MLP neurons of a small language model. Each row is named by its layer, matrix (up: input weights) and neuron, and shows model dimensions 0-255. Each number is 128 + 32 x the weight over its row's rms, rounded and kept within 0 to 255. Numbers have three digits each.
After each neuron's rows, "fires after" lists the tokens most often just before its 100 highest values on Wikipedia text that the model never trained on.

L2.up584:159112104136103137112145064130177139143140060091156151155140086142160145099139123111102126163160167153135149094162161081130091086152088140214095122098082090154066226135076121079133117110168171127129117087152091131113164119080084090106103160138123169158119101174148100143173143085083061051129086189150130142133166123146106194091112072086119123103132108132120149140169152110104102117079165096135133071188130165075159152118097174088080112161110140059111136100143144093162133145134102164107159111093105091126138087167095111097109101115127100128095140163121120126116195140157168136141141146086136093046178130166094143170136117095167127162190110129122102097137164118106120163135149149177112169156140142133172178165071120148184152110122098157121123192091114141156143162191104
fires after: " D", " f", " g", "g", "p"

L3.up237:137134158096127191118148099116124122117124104141153109093127123096127135131158113120085066080121153137109172170168153141104214136084115138142142166111103115114074126125092138193102188060155202128166122144120118159114115134128182202111189167148151040105145160107132147094152092185130171152152136131113112086120129135113201079040111076127096132177173134148144140218079148146113152149135123152167088173117113125084137120179145107097140098085164166074062170120142139085114127131155202147103110188123143075176066109082141107126141116136134108158111101143068092144110140051146162128088142075082152127126173072162143144130108099138110133154087164135140118105145167147181112166127148112143090117138131105108138077122117088180065147099109163110125130130112138149158096155167112
fires after: "ec", "r", " re", "ff", "st", "re"

L2.up401:193155125086137135153139109100137119145111080105195139128157098168156178134138129103112085083105181136114111104093144198181088158120126106168107154157203150116157181095153119131102125097101105174156131100125120132087116119109121112115094199061149113140118185108137155103081135103112140079180129081111180117137121158170147183124171134120128126123102055148078136094159122088156141048099137154032134144094120106139108099136113161124152176130153134099085105153190137135114079099116158148123136131143156190155144178103122077155133182135134128146101157184093085173146084070128119168110095156172156043176102133113151122107126182151107124077074136139146204095128153108082181100136123071098119092154111108124067144181138144128170127167130135122143098172138089132101189163146101
fires after: "ed", "e", "re", "il", "le", " h"

L4.up397:138120115134124123126105144089149132103165154089139158090194145216159108110118099163131143131101189115136134113111127118108070078121165126111125101139075166145074147177162120125193143135102121171128148189106145186095140103069147132176113140103179130135103092135065161137121142192139179121122149127155154128156154157079180170083162119121080129140102160105142176126157134110114121153067140177099144085091144151106118083105177121123134149118141105091151153135060157138094084163147171089116056097148142093097141148139094168077132157123166109101158106081083114110121049091146106146146191145122083109122109034152085123129092109106123115172108128186129120160107149094119152085121067124140199126114146095073152081172088148072144132080150151160187123132133226157099126154123092
fires after: "t", "ec", "ur", "i", "ir"

L3.up407:120150059092097187124164132108135087110102085123158093139182105074125110120137126104119116116119129116139177205147130064157123156185099107159130151166130152150086181136118086071135158104104138167095089110147129144090161161108202150115082084209066165092104117147086128114158137120134104095126117151177037157202121180132136126146088104089134121109137110125137163127168131187109118117100121157180139148133101175073121099156129126120121135121171089090128083102068150138133146081099113163162176157145092146158115111150171131102111148119123179114140123145102137174137102113144087133164192219171132168114136176123115152165136136126146098139176139184116095127130137128090098085096046170088083119144090118164144105160092117145128211095163161163122145126124127112151019125157130
fires after: " l", "g", " M", " g", "p"

L8.up884:150130123102144056107107150108173097082143171152112152151203172148186174108116094116103143133143107175190114139105098129132146127142144127199134136082113120104099109115119113181167143119105099113146154148171066102053102116110150163156117136115102090086081144132114117106111118159130148064119148100165154173123125173120143194118117175136147073202102101110116144152140172132129136152127092177171067145138182144144092130121157141052129130156102154100108169062078158138077082141132062105157131147123160156115118101136102136089136164074157185098121098163110106142135148107126130058064129182165133148145170140121092132124111076135138093064104150137150173171095131160202118086139122127185097179118129109112152072131054143111136203089124158125119054122149123175088081158155133
fires after: "ap", "or", "ac", "i", "ate", "ur"

L7.up212:133190138104130150147128196153184148191130127170181197133109143110158148164137117083189099133123108125150119134177091086110179146126092157104086099137181115190110175120120123137141112094065130113123133153111101100147123173105062091081108115103171155135122133180094083076107099133124097188146119157171116101148176110176120190116128152136174130164058151120109137168142113102145121120139115163111182104168110128131160100091055128134120093163134097101114169130121101090094100082141107094146167123116122134108107152158121133128139114157103158138163174140098137139170042060090080093137064134149163120088092139151065150065135108181123113098127123103138045149140103156076133123133186111139125149136176139095105136146131115170107160162092129071055115144116126092038171192131164
fires after: "e", "a", "h", " de", "re", "en"

L7.up316:194102138105122158117144115090108142127202091159153117087115048115107115164134132027154117103145160152178117123130095127114105131094136101114135127118144092090079166121148130168122129083101141140134203175089152118140146123150128126098122188059156065111143146117131092100081107109126098130120164133123149043142163108153138160143065141109153121128143140159180085134148173091146074130107174131182144116158138132097117114102122111065153100139123113127101146124136101011061141106122188088182157143151133150191076157117059040137099170111149141151153099100108128122119074056141149197156065115125151153208113109148146175138112134172128165127133128123135150112126126107113087115114130092110104077144138130155148169093050096159147142162139112109121135105161143160117192129163088
fires after: "re", "r", "ce", "ed", "os", "e"

L4.up885:108142164158109145162105127152139121135131149097113096127192164131128092096073207124108097131124117150144164107073181114143178210100087161149075154127109079183109138193103185146113148165144149110112157146060132138187093122115116132082130167096106170185071134154069141140097122081120150119108174139168195126078162120186083104142129090139147167151082117086151150157096157169140103113094141131144118081094108151158140085124151198108112114114090105108173100130184126065176116133124139097115161078094122152106110154092141130091095116125048109143194115177124128156143149125111163119128117121114169189099092121101126128127127128196137166090150095130065146177096056092171110125128100092119169119081138139116102174134068102070135114141138124135118164195138146061131160183144112
fires after: " R", "ed", "an", "e"

L9.up71:183152061123157060130112133176123092106114119077096176108114172141107070132136163071086091159082147152117108089117129129113150162128123136152101131141077111110082198143110147124093135093123188099146145208089093142194137102122139124169128135126115128114124113086093174134109134163115164151176165140108114139147134131133111092136068198133120170164102127082134100167072104153095124065139150164116146169113170139136132141107144166106133114188121060119133118114149188110080111098121156183132175115090136130074133101140151076111129055136077122085118166170147135213162133122104135169124087111093122173083180099105095147161145122189140149115169132088084188099082172115156124186121138151201120172155104136089155161083138089092075143140170108083134058155071139127148113141116116
fires after: "ed", "0", "an", "r", "3", "in"